config.yaml
norm: "rmsnorm"
attn_scale: 0.0884
optimizer: "adamw"
beta1: 0.95
lr_head: 0.0147
decay_fraction: 1.0
decay_shape: "linear"
final_lr_fraction: 0.0
dataset: "wikipedia_en"
MLP neurons of a small language model. Each row is named by its layer, matrix (gate and up: input weights; down: output weights) and neuron, and shows model dimensions 80-335. Each number is 128 + 24 x the weight over its row's rms, rounded and kept within 0 to 255. Numbers have three digits each. A neuron's up and down rows have the sign that makes its largest values positive.
Before each neuron's rows, "fires in" lists the words (lower case) most often at its 100 highest values on Wikipedia text that the model never trained on.

fires in: "as", "when", "if"
L9.gate562:133086172129134160104130135116103135153116126083095107154099136152160124098084138154100142141182121138125125111105098112158148147152110128114144166159162121095120140165157115163130145134118126123132113125135152130129135104170134110117141118184151136126144212148136138140161114112144136125198140109139112152187128118107117153129107144146148054157166112142119093151160137119110137145139129148154073149126154090120137150111124105100160129103202109132150151131114122119154148169138164157143125133130122128162139163112133135134099141097143136147130115082110135153106110147097109143103093118095144091104146133136136101153149122107133151140139126143096140134122105129104170125087127133113105106146116138176146118158106106155082149176169119088093160141144155122139120066141108
L9.up562:112111158136174140132122110123109123090126111119121144115140134131097143102121111166117134184158100112137112111128099103112146111152078122144109105133138113118116150086116162109142106109137112145111104108133133120109106133165120143101113085125135138129155141108155103110151106131151124072154145122131141151156156141163108133129154135128135126147165127098149162115157133178097162115125151140097144149096106086129145155150109135073120138127160117115127077139142142130133106106160104125083125142160105103141085144134165123101120133141090129113144164114134193106098137115120161156092110129113103134119148117088132129131150153140147138117140122124140122161114165094070145144118082122140146155084184132121103140155156122147109133160113163176144157114095155122170088152177131
L9.down562:120130134131179067115130147140088133118090154108139203127130111122145130125083141125169126115109089141104088134118143094107118110106077116119137094158122142112152131138114094114174132112129154136186116187145165078124102143085095157090138164141173167167092111107112104084093121105132111116137122164111125162146102169162128134102113136120132128131134173105119124151130163125102088086117117169156104193141165094122041123089119131113082127136127147116123137149127163149131128131116143115121122109109161111133136131180156157122119147137082145138151101104152138122120166143124135110149118153120121142165125110110151081123140129108128131114178119142120157162106184140150154123140095135091106162135099094120061121122140117132097151127101145142126161108121137102138100108159132

fires in: "as", "by", "from", "if"
L2.gate438:075127130121087139162144157136147130154157122091093132115120100083103151103106068124164153130113108156144106132109126135120138124136127135109112181142153153103113139105141103134105161114104131147145159116104152139098133165167118160112090055137129146104151107144106121093100130139178099113111116112138126082114133170094163152127126126108145127107113101115093144167159146113114135125130162126150092143113128130110174153149125117145117124097125129166133123129132146162150176119109128153129124072088098108153084130121087132176122115146089150147116110133090148153161095138162128131086126145097164107097145137093125147102137123161088151103107151088116090137131104125123115135141155136109102107124120132084142106179128136133127093125156081170151127148102125128177096111129120
L2.up438:087125104121100123159162145151168108131103140146141150102098111113115131123088078119123125042094145147129148144146091138120114145141121158117125164104167130150134155121079141127113134148123161124143166148097127176100143135131152115113153099150116127125119132117131114147134126087155087102110140090091121106172109148133159135098149097099144142161162127120109161174128131127097127096169138121173107114143119091084116153113103133147098125092110131126102131128151102123148132115090153185149127079106121122146118133120151132169129115116080147132107126097080144135116099127144149158113143130086172130121127130125170133118092141089085127131117122122141155134115097127128112123145117144106122149127125097121149130130163139076121132150153122145145182111130074161132104130134122
L2.down438:149154121128169094092101142108132104099119127135147099151119135111124101142148175112129091118140098059118166116145088122176135129155142146123133110097123128149190148129122175145144129138153157099116154161140126142155153084137147074119180140091147117135122108149163146103138123103122121132129139154117106113144116129151128136155089128133114122145139150117173101100126175150129098129117113114140108133095134142116127152131110143104161125115161145084129131126120095101122125128181087114137121136123129127124191140122151116137126126106162078120096119125157145121078147109138138095162121121125117150136146109162132152147106084103150106170161128140155147171111140151132180149107089108181113100141141127149117114103132132107128139113091151095102124130138075149137125139081158

fires in: "by", "with", "against", "of", "to", "faced"
L8.gate851:101134098117100108103112114125132132095138116162125107112106121095161143123109133142177127130138105099124151139121110130066140183154154147086161094127129113148116140149143114142087143181088105162135110124108135095058128142142159140128129136152121106121141137167144111088130128167091121119139147136171103110129171113088136112135135146121122124110132097103136150143091091139168172142104112107096154134104123100141146136109141131136160116130144119105108092108122115088112112169163096123130075137131117101101133074115152126102117106082132122118108128131113120155154075170120120152141153123111128105155121147111129163147123148119093168089164132146081139152115137140133129124113137100132120095122108099144170142120125161156108115139104111151131104124128108165137101139168109
L8.up851:139069129160101138124181112143148135136122150130154150120100151148151171124125151148134104142085104107072087105108125128079169130134153146079142113096139119127142141127158110090123172122101113129164128149131147127149159112165155099064095103122150143117112154149117121138157127097142123159105181147101119094126155063103183121186152153129105099132122108138159094167102134132169140137127130154159147136120117114127141118124133145126134139136107160142090190145118108150122116137108107113116127143105130090135107092077149177093145114127124126103115098101108104175089091131153107149098129155097137116115099157153141121105139125146138124154126098165106119127122133119117138096116137127106097123145149103160142126136182118130083111142106116111109098136101126078117094159111132
L8.down851:137098160151135099152134126137135151120162120170154133110116112125115139130138177137140128149106100148083156153114126131098109105171101118119123096096118147122129135165117140132168091139131164096134143137117084125106155168152145120156138126121115140116144125154123147115155080140104162156115096138122119101123194113141102161117145143107121120127128164107140145129090128136159138120154116124151148148168150106124169110140142154115108109134149111116099081134123125105113118141099164107119106141107140104112137117126117134135095159116109017128157114135123130124143139121131119134126128104114133136143151118132098126081139095107131159152097059153123135151105161137104098130145134137096117096140107095130137125145177095105112102139116114150117125095129174062165116162178124

fires in: "had", "have", "has"
L9.gate905:115132154081121112100168094162121104144141153135119133137128202159156113134137138106129109129136127125113137166107080130158132125109157146080136106162138124126142112103137076109101112101102054159114099111109113153133079116129166156114129116117106167108124158094123114138121115146150090137148134114144140149151085139139121127126124131101102138162157127122127144070079107126106114193123101135130126125134157137174133102118144127170137129138139103089152108115113119085125120105126162142152102060122129109101155147129111156125161119104133145164135114115176104137142136138142093139130115081077128133189141128113117128096136118160152140082154110125088130102145076099169174124159100142127100158095136104114140135111139122117100113152093147104132166136101141084135115175063136
L9.up905:115153128111126123138116126117109103087149135143139131136147116122129143129148128090147111156136072106135137172146112181123151095121118108150141102134112117133108124088129111124152161112096103130119116098108131130199115128115137135120096096150131125104105154081140142146154159116120148141099092119119138190118135151138127100145155139057156144114186142153125094103121134128114091168147122105111134204129115097119093121106137133165141142148126124127122106101127106131136159110150072164118111090103139125148118110111115127144169126138144112147184154111140100128095118140109157148125131122118129135182145144103128128165136139143149172101119135112176083178135105157156136086134164110142154148131138128141111142129086132160119161143076155101115163163151134083106081155096110
L9.down905:114142157103128156090089151149123144109145122120160109134138134091134142072061144160092108162101137087161128144113144143108107085121131138121123127157125177113150112178103119154118126109087150110123126114135146112173097175157082118127114131112140127117137137145148161115146125160146161145116092128153140128126081149118131132088123161135169123139146140139068134119135138131094173112130113132143149144119092110135086121131100113131086139189129111142114146119174103135127066107128085155134101104124107160106120135152094145110125139120129122129143117127125137124128155129123085121125135141124164144092099123094116112076114146143162129154110135113182082130125140113127123133101155104144142123133127127047145112147098139133149111155128119115146148133175144135127159110136095

fires in: "has", "have"
L2.gate699:107108163135122112159129089144117163129125095108152160132130143052138118078133138093148113127096160160104147152172141126141132098078133132133106152088175124129111152099117147148112151113068132112114115080090152092144133133099164128119108115143131094119100170114103113136125138143148116163130131160163159145150128146138194127116133132116135136152130128180098186169114108101114129185110103129137114142146096151185139141157139124132153155126126172106129105124124140146117133136118129148127125125157101137129133104134131143145149080124073127135152105087100050139111155119137163126106106115089096130139112142080124132147120127128134136149130133156140137154123078141105103155111123107147129163107128088094120126183097142101126149127066122115160154102092144141148107176121138
L2.up699:140117079148067170112105127103117120073164132106086151123116131054120116153161129159133126133111135106099164086122116076094122147154139125079166100130097122102131120138113113104136103151126125148133114139125099171115073106148187201151155136102145116109147145071110118177126100183097139130110149139122125142165138137156127125126163139156104178139099200165142103144134096142112092143143151107132108140145156124143119101075140099094155091144140124120106124119115126126123132111105122134127120146122131104129124147177107102113118074100144150146137169104107110095103122121132124144113131115095125118118132153120129140182102143149135134118150133121155121108090098154176101122102124098096120152127119100090155078104121161109102105126115129143143121111129153131105133136145074
L2.down699:111145144118090108105129108127140128112146120140128082122121153098133154110120154131149070132093085108141110135168167177085101111139175111135142083103140147114144155178128108128169135096093136123121150125118133142147168197167090134095120142149139110113143169135116130132138104148134128140073095155164136142116104101152088124082133151122135142126134103115087153116088094124159129114141081096149146120127143115115118202099167115107100125132118128132139125093116133134114088149150119150159102096089105124080165113176116167074138113133124122144143138088117146131118126135094122133141099123150133120165125105128138131054127138111140167111135118086123115117137136087134120121095156124138175162120126137128109087137137120143145122102111136098118151112112149132128076145163151

fires in: "of", "that", "for", "which", "organizations", "to"
L2.gate313:115113135145137134127074162158154110098121119142138135160148133134113091114136107165134094124124143149113147103141147118084145153098108101147144073128129184138135099091108144112127142134168131110142091139104168148136118133132123145121128133145170133118116158115125155174101154112087109107132113117123129121181109110154148146142103086118105097130140102112174136146108082111128157139117118136162140118137113124064087136119121090101158136151101109126095069153146115146096106161104133150094134125133114141128126134114119162106099129126112082071130095131165109142100099122116153142094105145130141162136116124131148161131152118087093090171117142146107160130175081169148135161135145140147050110144130124143158179128159118122086157162152148143156118167100110109099114092144118
L2.up313:111134117109095114163099134118192126141100146088138129152180144140149115155137097131148126087130162130115137143139131125083092145133138128141129131105154139121134134112115134100078124099131189159092126093120117151110109155130108131120142181115164134141129133091150150198143159127148114092139142136116110141130118095099109112138105142105100153076114169135158142117091090175141141131142145114139138161168106180132108115115107107108157182150094119118149153119110089186147078139115098136092073138150113165129119136149184132118155100131133118129105088116158123128126136120167112138150138095121126151104115129111137155097126104094077124103117144149100146116103138126070180141119131104161091134112166112114118140130138127153166136143180113159136162094134142126117139062125091
L2.down313:098111087137107179144148118118111152139150149121126116130111135097124099117102154109115122149124088087120157140165129132147151156112140134170142166130118075130136135135104120113143104136098132100117090149135084080148175128140133133157128101106068122106138171140160115128133095114101154133073131146153134109120109102118143167145100110147094152119164097105134118129126140126091153118103102114119092125087133132169159154181136091091107117127137153120121137166106124102113155163113123165137109133068127101098103098141143093098117125093123137111092115118124109124118133135144125090107149132142118117103150203128167145102120155139109135148150069103106131088129179089135084122073132093103165156144098092107152099122089119110126108163150087109118075151146142127149104160108136

fires in: "will", "may", "would", "t", "can", "should"
L10.gate999:128120107116141101137148092134155112118102143140098099150133164119139108104143096121135119149118102137130120148150119142120097178107144137080126122103154145189124116091146135132151150114102112081109124149111175092146157132155162114169146094178127138107131138123131181134131102113111143162136162114101138122110088121116132110153178146120139150101132142103140112079100103113165104175153131148115139114142080111128170148139158144110126120091158115097120157143144156123085108129146115174109137112111128144157111105118130162129165131088142116128136119114163139128106123142148081103159117144128143138136078140155152127161083095137156169104182088113161127147081131171176175110121159115132166096096142152136159130118136105089094128145115165105136123152156170132152140145118124
L10.up999:112095141102080125123136115150120136104138114147118115165125150114140127141159142168097144172089189134146155109112119138171142136081150182103134096137158147139138138158090127156108131131122145145114124141147167139119145111129200103108115097139133143114086159141162138140143111141118097160161147146124108161170135152069125115170137135108143150152126119113136144153152091079121123185126129117143098132087128169129126123103114182103132095095125170121139144127139117160146116162126108123135150107151112119139164079140090099122140126153093119116118126134138104146162159116115114089122097129096139159090086144158158107082089102125171118121140071105139130127118086123144115109145128129101127134149084117101111070120098115098160126143100142096107151135169120123139098116122118
L10.down999:082151120153148147129060148119121108157148137132116130128109126151107149096076131105091123118112107117083132143121114121151131053118093113076123153145139138107132153143073138139126163107122142120118134103098120107136123111134124137110114149117143103136128137134093144110112102136138090122148082136103137164172105087165118132134170134144122105162166148160098105121101179141164158079098141150140110123125136127079086180137081104136116132117131075120067158129129138143130129095148132157116090102140145145127139127112160165118138139085114094176116158104119148106096131136136148152089189156114177102148124142125113190076136121137149148159131135124139146139140091164172105102117125105137114132128128104118120162149130148127136134131121129123119111129121140083137097128102189

fires in: "in", "on", "for"
L2.gate823:166155133115146126145158110152145190135104105104139146126118126134109099096128146158135096151083145115114084114132133102121144136170128147084129090118151105127125154092104149123117140157075137143081156153117126100088149151144143166146122104104112194163114117167157150146165130120100165095117118088122143144171149114096144155168171137142113136127078113137160126118138121119134143138100093132120083139114176096136134123129148142132125146151122148104134153120153095128111157170104153073147120102155148117138102106145096148104115126126137141126114152142074126166097129123113102102106107157147151133170126107127101128099146131072138180117126120133128104153130140155127132097127144075139127139154134141121110164109133150108137134104144157146117130144073136146173119147136157
L2.up823:168141132104102114145095097126112107100135157156153126146129191096146130134150130148092121119135091124124150115150134094153122179159107085147090154146111160100102112111154104122140105102099111131125093160092154149100077130078144157150109135157153140104144107092110098123126126178134124131093133126130161124121134167139106137137131177114080151134095132147114142150174114128076118126107108144086170123134146149173129130164128125129134177116180148092122137112072125128135134113126114150136112109114116174151117116148126148136097137152109109125152140173154096079138107135156131156063158130063113116100107132143147110133130159160090162120128110149119122136140135145147107105156115143118112147119134152151132147139136102134106131087168145109148113155130108125150122128159123
L2.down823:128094125123123114110126131089119149120152093109171099137118094156175106143129102163122176135117164122118138092169158076122112109173137139112086062117156103158120114157097153122185162130143084120125111114129129149094140147090112101147159107153079156149134115142132090121163114123117147158117135110131129132110126092088129157128125145116152102145133098164082099143117103111115136130089102062125099138072108120157144141142092153151104129112133140097136097159109099102087115142153148101114097107108113159119101151141136104128121147095136139133112127098139132159116145135120118173107175118150144144089128112136102093120168079136113125110121082123134093099140119075115130157094132174096120085137134134158133128109121069145124129049094127155149152139121114124147148137125115

fires in: "would", "will", "could", "may", "to", "should"
L8.gate929:117118104093117136115132143130124141121136165116125109160151134131133115145093102104100144143152130174103108151127131177174163170165141153101111154122163112121146104163121089139124160131096119113138094119078092097118128130131117144134138095168175139097134114108134162139147103142137131126156122144124091115117132102086148136172152121096103125173138087162105100140121162129143134178108160140115122162093149124123141085125121149114156144105142151115083151103069126160123122163156149165089144132112099104145104138106122182183136082079126133077109146121139147141125105155160121096130155159121143143104108164154111144155134124094157108130109111120112110152136102172135107101109133148148173111125152137120125119164132111136091110139107090068135157131154138120131116123114091
L8.up929:131123136089116103111161096168114151168122122132131124180129178129098152105149099136171137152106103148124113113148143143134094152085119151089140133108159128112130127138144080183090165087162090069123120101112122140154116128102142127149103089180152099152102125152143161155112137131161133169157112153127146112129152109110161121152142097096141085163125144146107123166164101137147128141094107140157148099095144100143172107118107125128136125136140142129120136135154139136146139171148127107115186161111148131147120110126074116171145052097118143083121115128119132150155113156125095088112120130101088118128128136156097179152158133119125127101109114134084130135157164119144106130119170098097136098117129111141111083140127095149128116124098099082150092149116131094139138141153081
L8.down929:107147101171107143098087121107120111147128148133174123128123085119088148130131139150091134153140090137104103157125114145167138097133113169088132169151152132132151107121097144124146123115104132155131106129102107129147115130143116105134127097123142078101131105151148169128132079133126115163159113155135127135092141127109132158140128107155136106143153121140137047150109167112147070142155142106132150138121142145110090085126169081090113159129168130131080154111125150166104096133118138147129124132114118106115132091135119118156126137123110126157145144141153133116143128132149107127125157152136125161081070158187123127127136100090141110139135071112138152129118105212136105119101141124135153139122166155174155120132136145157129124144101114115130131145109160128169119138094134

fires in: "while", "if", "whether", "without", "when"
L8.gate693:109089162167151095152117143133149126126154162145137108094132105095161084087139105138149138133137116146145060138164136136098106121151152150095121135094092149118132115132141138166151156134100159169123114133116103097118161110154098118093184114114172185122087173155141150147151102125157157068118082141136133140157146093187129147156096123112141140117153100121130168136088123137100129145158137127140083153117138085107128090111108109148109138118142150161102092153127128091140113174119061129092124143120117130114165130109155101111122131155118137099151131125150155130179113149094107151132136116144131111156135105158118170122110112121102143100160170154110133160094157159117143118138091117172122130162136111105119145139129142127107179099152163107111157123135122130116070149172107
L8.up693:092102122180111126125127156135095117159156143104094147148101107152144125133140122113124086130120100138109128089125114114079149143126132109104144139152126131082091127163124109121146087117176157134138115137125154101121136124113100094117099144182126099138110152123070096141146131124160173115107135132128157119125137109151176145114162116165171112119118098060114153131128124131127099131058102106148133131132086126106115119136134153128109113134115103148177110134144080122148140123121141129137145116127132095126145109107113162139120159116114118117094106111116149124114118162124130151087158175103167094139138117071144113127155093131118135087083133191102098138130128102101101156153166145116127076152171111149079116141108134130120133077112139135076140119141122105107087165123117
L8.down693:090162153133170111114098130122081121101146118131162124118155080109125113125127139164148120177125133140126106109098150135086101091170107139137133139131106139091107071142138148136174141153142112121132103134176124142163105098194147094147166124127155145117107137144143126116152101088161128124153042129160117132137126167122128117099095105137150154125118143130154147108149131154143161137158089132143117150163121108112085137125115136102093158140119137180079080112136167112166088135126092081135113126141136120102120122168169124104093130096113093110143106131151129072094163133164140097130152166101092159120155122147098087110127110102175141145105109137137132205109134144081116126143098136104130135144126098139087124131106108124117130097114118133130144121110160106168134100155145

fires in: "of", "between", "ofakim"
L2.gate687:098119093129106157143155117125140145132141108159166149121113116122141180098091155134116138133134133113100140160138136131077146164098133121150175105100130098178152079151135132128126104137099147115136127154096157137142108123144134144140174116101142134141097145119135121156138137138166133086131151132115093109108136082122107116151133105145148095165130155113137094138115133110121117176144135104116142158083128127073118147170142157117147114171121111108085121138127093131160106158122126139139146106137139076129141098118150169100151090153171102129148123108157115162084123150107106097167116122150155124101093124136103149155112141109160130162177100123144146123159089146138108131111160174176098119144155148139173145133178102136071113178131132135111108112123095172138119083121137
L2.up687:119114083156127102120157139153141155137107121118135140120159111134178125118127159104163152081122143167141129097130121141105135162100164123060113127149122142159123117151132156125082133150115145138119122146133188193115105151090122147104137115160120157113106140163114135130135176110160091125143126129163130112140106107128106174111095144150117103129143126132126125098120125166121143139114122129124139134149120180069161100070154126154126198174131132136122156150126140107194142120137121120152126111094146140144137126139121171064130119125134128093165076117143113162148174150099175179122160151167132137085121148122117117122106139163138115116124161145123117101106117158129107123149135134120131147119140089113165153141078157120092167134163111140105155157114124167168088118132118
L2.down687:154125109122080154121113128125141156152165152143136077154114154133101133114115096082126112127119123099151122143115140135110166068126143130131141122115159064144169130124142153114150137140126101103165142167117102105121146129153132120121087182126115177141125163148118093091119147137107139154112147150080105084118101098081123051138116104110151155118115065094165099156093117107113115133092103122155145109111094097127144136152135146129159084123136135097119088119149097122109107137124126136123144191149129094099127149131126128138147118112131125084130157135113145114119120146129075085151153100121123109127106137090140152110166145104084163141123088124115136135170144151125137130120146112136129099110127119110113101104141122127142116121127128114064110102134122125125144150158147

fires in: "of", "on", "for"
L2.gate56:158140109102134122133109163128118132128144110092118064120092145114103146155100140175164122115148156106156126167091098112083118171109139115134130126125125123115131113112126133090133119137088103102160118137122115169124092104118145147131149178118118142153105117176141119111143081098149154155131132120099064167133132132088118129130113149098136096167144136141161124115114110172145118101135104115121157129088168149114129151042117140127134130140144136115116086095116098080099096137161128150095156160185100120142145131126168131115131107146124123136116114089157116128082127105085134128132145119135154164171080175146122136120125183119116127092146126095100141163177148137142127168157148135193103126139116157122116133141122101123085143139164167133090142148149137134157096132159151
L2.up56:143164153104122106146142135170128137145116135098098072114103129129160133147151165141158152162155133111131095110146141138114164176099121095112139146184146132082110108170131093079117097100113092158121110175101142131134084123116143138120138130136154146108116123101096133155120105143147137124144143130139115141154169162073086128135102096119105131153134145117120150100138124139137159128149153117105142102097114110126152164123130133098109149153094109159165154104119156126160176130145148106131162139157165109129133092112129151104153151131154127124131120125104130136119075111116112126086107146147154122149126137117116126162136159118145130143120175151107128084138160141133110137119137169152105147116156149090135127187135142153131132131185112159123164174109167135116161110167132
L2.down56:101109095127144174134085137133132106129175093144191139122127115126142145127119090094106082130084092148138153143136137105134121077152127126135121129117161120156182147133141169129119152101123131130130120134120131137147156162124120139119113095104117141156125106167152111090179146079079143148097150100099098131125127086101125143173132129143122181097174093131164103116114123113122114140081120115122144129145104108083077142169127151133156139088174140080116106120132102104110073170147140117122105143109169116119109116111143083103101121136110065108092159108163099131079133123124129130142173122140090132101097137117130135077155121129132143162098105125130116136139118095141146105133124137154140107134076122158107115123125111085131126164131103119140103157151103122138164099143148

fires in: "of", "in", "to", "on", "for", "and"
L12.gate764:115122150088125174105091120172109099170147139163151115124154129146113136097137134114123071177128127105143139127167105118136115167129128149101110134137141132140113126111166126138160127146135123121136094117119135105092125112154126106120138144101112206157143150117161096151120102111119143151144107170101112165108127105120100108106097089119147147130193165125140127154146123084138176134104114114148123135137165124155153160163181142118079119128156092130117129156162070063100109110115109147136102123194131097108169102122150100028112134111115110099141124128111100166134139161116097124169159129119102102105073111147118125127127105141138131152127100100135145100131124160091154120145180161157103112144130100157108134151108125125127133132149144078110083156140184115143144132131122
L12.up764:067114134062131122147092109101105127136136091110117122116120178145106125119151120094113125142118096127064139122124108115152106112152126148144157131159113135149122133106126114143115136165081105135174120146113126147134131172111121150080110122159113169154098171133125129129111149101131129114174131132150157190146144136115093137121114141126113135076159166114088159147123178121133118143126109143102075125170155160165163116135141093117120116135137128101140117142174132157152176142166132171102143126118125099092150145123106137158129126124155129111127113140093105120182166176157126117173127141125126113115095154129101162164148112129110122100105144086121121118091111120190161131119142141136122142167120104183115103140085126136085149116119116137103121129170158115111125126155154
L12.down764:091123136080104138149121135121149106111137118105130112154162138117137143129067097146131108145137125104147136133100136144134142156114112116135129117154146113141162141116164156149188137152154076139131148150142115077119125124175126117164123126154124112160145122098125126185126104148085121120122151111111131148092093159110120114143138118126147156127121119115167132139156112152147116154145128092149141099168176133169116144153144144132197167156119118123106093164138100137155150148176162121130132186149148113128154154149174130091109102100170092154089092155129117129118133149129138143133138079169079089160117120145083114127112117126120123161165131132136160128131089132161161165119132122125112133158136111142090130139150129102113127101129140132093120180172171139113125128156157

fires in: "he", "i", "it", "she"
L13.gate592:138137146121138137137117078165121139137111072161116124145150155133130137071159099143168139085143137120144163093118152150166093158144149130154140126139169125096125108110147128105166130120132062151104130132124123139148139110124103130125098123118115086094129114173089135139111139095120118100120108133134164157178154155145098125150110131143098116186130095151159113140111092110133122136132116137091108107140099177175160130081155104069149182125134133102145147137130133126135141109179108118137138139114126145088144120163092104090108127153116123138125146131105147134157129145101140131150061097165167086159106116147138161098119083170140113124105167132156091141102142133121125140133109141118116119104082162105156139120085169147107149158139145118127119136197139141130153164127116
L13.up592:175098147143175125114124127123114141113111120161131130113119109167100110118165125101120113125121069147126153143121115098178170145169103117161150084099099106139098142106145119103124145112174185116112125158107091081143083116142146146151115149134157135121128146110125145164122119142124114112118113142083153128153127092104137144072138149131114143112109153080115151138152126105123114135104145130110152159128126130129152068117145117116120138090131107101191072139125159131130112094094107169122133165084106099156123122086116073085103086127135129110150141130155097125149067109141097117113131100111123111149133100139091087087141120140160101112143093132084112103111086149105117129141141139130083106095124101117138181143120143127113115113115105123114101098109099089111134181117157
L13.down592:103151107136133173166148112137095135136152069148113112131114106148137107122101145121093139144108171135097152147157123127152136115139155119152109137141120096097122108126110143123092131107176093109121108069085117162133146129141111118137139142165123125121120150101162130100117107128109095069117146079114152108134098104119153130133114165105115086152119112158127156107155104152139154131148117112119131179102159186116098118120095161128115157161130135126146082098107159133088142130163091114102105099094125125116153147143135119115147110145135136151074146114119162149158107139141109107134143168113084144128118170113114153138122122107106129126106140115125158103117103118101103091161151100111127141133125141087131075124111099116139121137147112122158097154129109128129136129137149

fires in: "in", "at", "according"
L2.gate747:142141149161113124171151159165131136110129130130141143102145105091127106142149130118122142158143148094092109133128115110075145165158087143126129102140125154132163140118108059143128151096091114165173096130048106104134098086152132138131111104113156163138120131140106128123173124119113186085140134108138107087148140183102143138111109106110119157110104148131071156093157128099102179151096148127112141112093119095126140104153121153108126162115143176151103122098172127087091139127134153116135139094121103144120084146112108147132101146126133139118155112121126130143105125169166117091106122219076162110151159145119088094106134141087098135129123122120118124107142149127146135122134104131123122097143152128130113156124117136147122117158146113125103135135148111132151125115136162
L2.up747:176149135153122104127121120184093146094122130161106124176112116122149151161100131169124157144170116145140095113139113130139113110154108099125150122098177118112125081127105113132111125133073139150131131170136101156103097099085139116122152126096111115159160108102111123147096172157114141110135183124116115083176110174105131149143156176086117114123160141141140105099117101096110112101170123151116173116114135125100128088101129119090117117168105145107139155175151090127120126116111140081088141110113082099098134130129087109153117127125138151137094148135141108072126120106135101145128114152140099150084090152173120127121124119121134113139087082115162111146163124112153157135147110124122139151135121165117120082114151148146082158145093163120149131165092108132137116084144114
L2.down747:096101174114083132142104155133081143144130113095162144139118143121100134101080114092118175132125142122126157059151143148109159090185118148088133163144131112103077134137100122123172159115108122139140114160118135135092093110107141139100141090146147132100117092155129094161169107133079145099090151118151118142158193097114144175128140141135128085169188151131125147144128126107150122126105086132139146155092112089116121140120090120122105108110115148137143105112113079119113129118116097142106116139087090113141125114117154154151111107149077188104147120109119128144138127110137140174100136150104117128145101084135129154133175132150159148151112117159131078143137142125105112128127132123158157103150119136138156118114172155142119138137141132156115127156125142131114104131152056

fires in: "it", "he", "its", "africell"
L7.gate340:130120158126148169162123121142142097094112100129133109143144113121110110157085067137143147126121094092106128131169124099158157105125125137151121101165113134121076129113140089124166141097107111158128098110098157152150138136149146114091138114111160114153064141104112125178132136101148175078145093122141106101173104122192102181133110109171169155143120131117150152121155179118092114159096166122125098122131145102129149136153141108082144155127126137135126107141119169098144135136145078114151095144146121128176086155136133128140102117138132093117109104142132168147145152129128169134139117161107156108154133080134106135143119146161112132130127138116142128122097159132181101124114123108130122122119113123158143153140104171146094102165160118139168143111159142070124124136096115
L7.up340:149117107116104132106147138154148134138117132144125118161136149137139134176126127155090144100131117146144125104135136105139155122112130151095107139068137162115189108088104116146153170167151153117097095132094099143140121144129154123133110119120160155170150167110147184146091166165184073141139165121122106157162102122102135157114162151145140129160046173124134122111108072133128126181129153162131175114117096121115101149138143093123142130097143164096143142143135090153110066092152077156162128133128130154107127137131118101146138106119134118129141105118167171135104134110114175111172112151074173145128115163152171109132176132128189090136138168130180147145157083112132091089098131120116076165103139117127156142093105138143156130137161101128132116154140150126120131190114153
L7.down340:135149108118133136147168123151140133140096104075137101117085128158130129107125117131110151119125154146136155167120121135148150113125173089120095156110151109159132143125095134129133116099133170149170147148095172129094108189105130171143133158095124177070132143159109165120174123145098098097120153129175109128122084130122102148161134159103109111149131129132151173157108124119141133093133113123130095119143137135130189155128122140118136099118151149146126127158156136150156115149111093173109088119106121138139154089130155137128160193127133071122117172140106111099129116110137110098105126114163148136100122089108164146140113101146102100108150114136114106133153136112172138071115127090147158116115096158107133136107160117089135107123124116127132135132087127136121106156140146

fires in: "since", "when", "until", "if", "because", "as"
L9.gate593:103091108129129142131137095129089090124104106096105127162136107137166107143086126119125092144171076135167092065136114121125118162128126164109150128146144140104069146106134158130122124118160121168084058132115101159079141132102141165071131115122153123118136146120155110137120148118132106074138133129109141161169148113092145117153115097159126144095147118116097112151135152157136132168090136101161141134093138126146190097159107133121137108134133154154115100167105115103093129133124108136106121124162106087199119167089154084104132096126125114141152135089129117125101093155143134126115081119116126109168145095087148095168094111158120139069147146131128123098108081123146175177129156136141090068134133111174122158145088142163112110116163143143146149114149126099115094115122103
L9.up593:141131124159134072147158115119103111122104119109120149141102089136180129133076082167131122147135124134146066093109180112145110146152059129155126119194148114115094133142112105117114157145136150116124121165095116134104153134128104134101145125156170074108123135103121142099175118111123167122127064132144167125185116142154113114143102112136124113113122134134081119119121145147110136128125116149173118127146170128112108155105108105137124173146141115159075129154184152096088113125120141112134127139135129107144136131146131134117129143173142093101141135098106132129107089112142179125114116082144106178133120136103132104143128134117116156121150135130136164171100147147111140120137123119120095115143146139157138165116078174144140117087165124115144177113138088129073105130142132
L9.down593:122172128117183083089095178108121132098136108109147159113113089131117135115126122131112119164086095151130131135086164152121123081113159137159111147143120164148156101143088142126168122113122181141185128118151141119165121125103124088132143105116135082136149133154115137125117138134093072106144112114116133117113102181151099110121135125114115160109117125137127111097132124171095099091143130136111102126137155123105129141105119071112107114117127168138087145147153122131092131108146124092120143121114120086105147127137155162095136158174127091108122118133117110131115196143116160101133157161126101138150155123154178120086133137117168124194138106166126155195131160131078155150103138135107143153113119133128113097117128100131107119102107094094098142106132076138128119111118164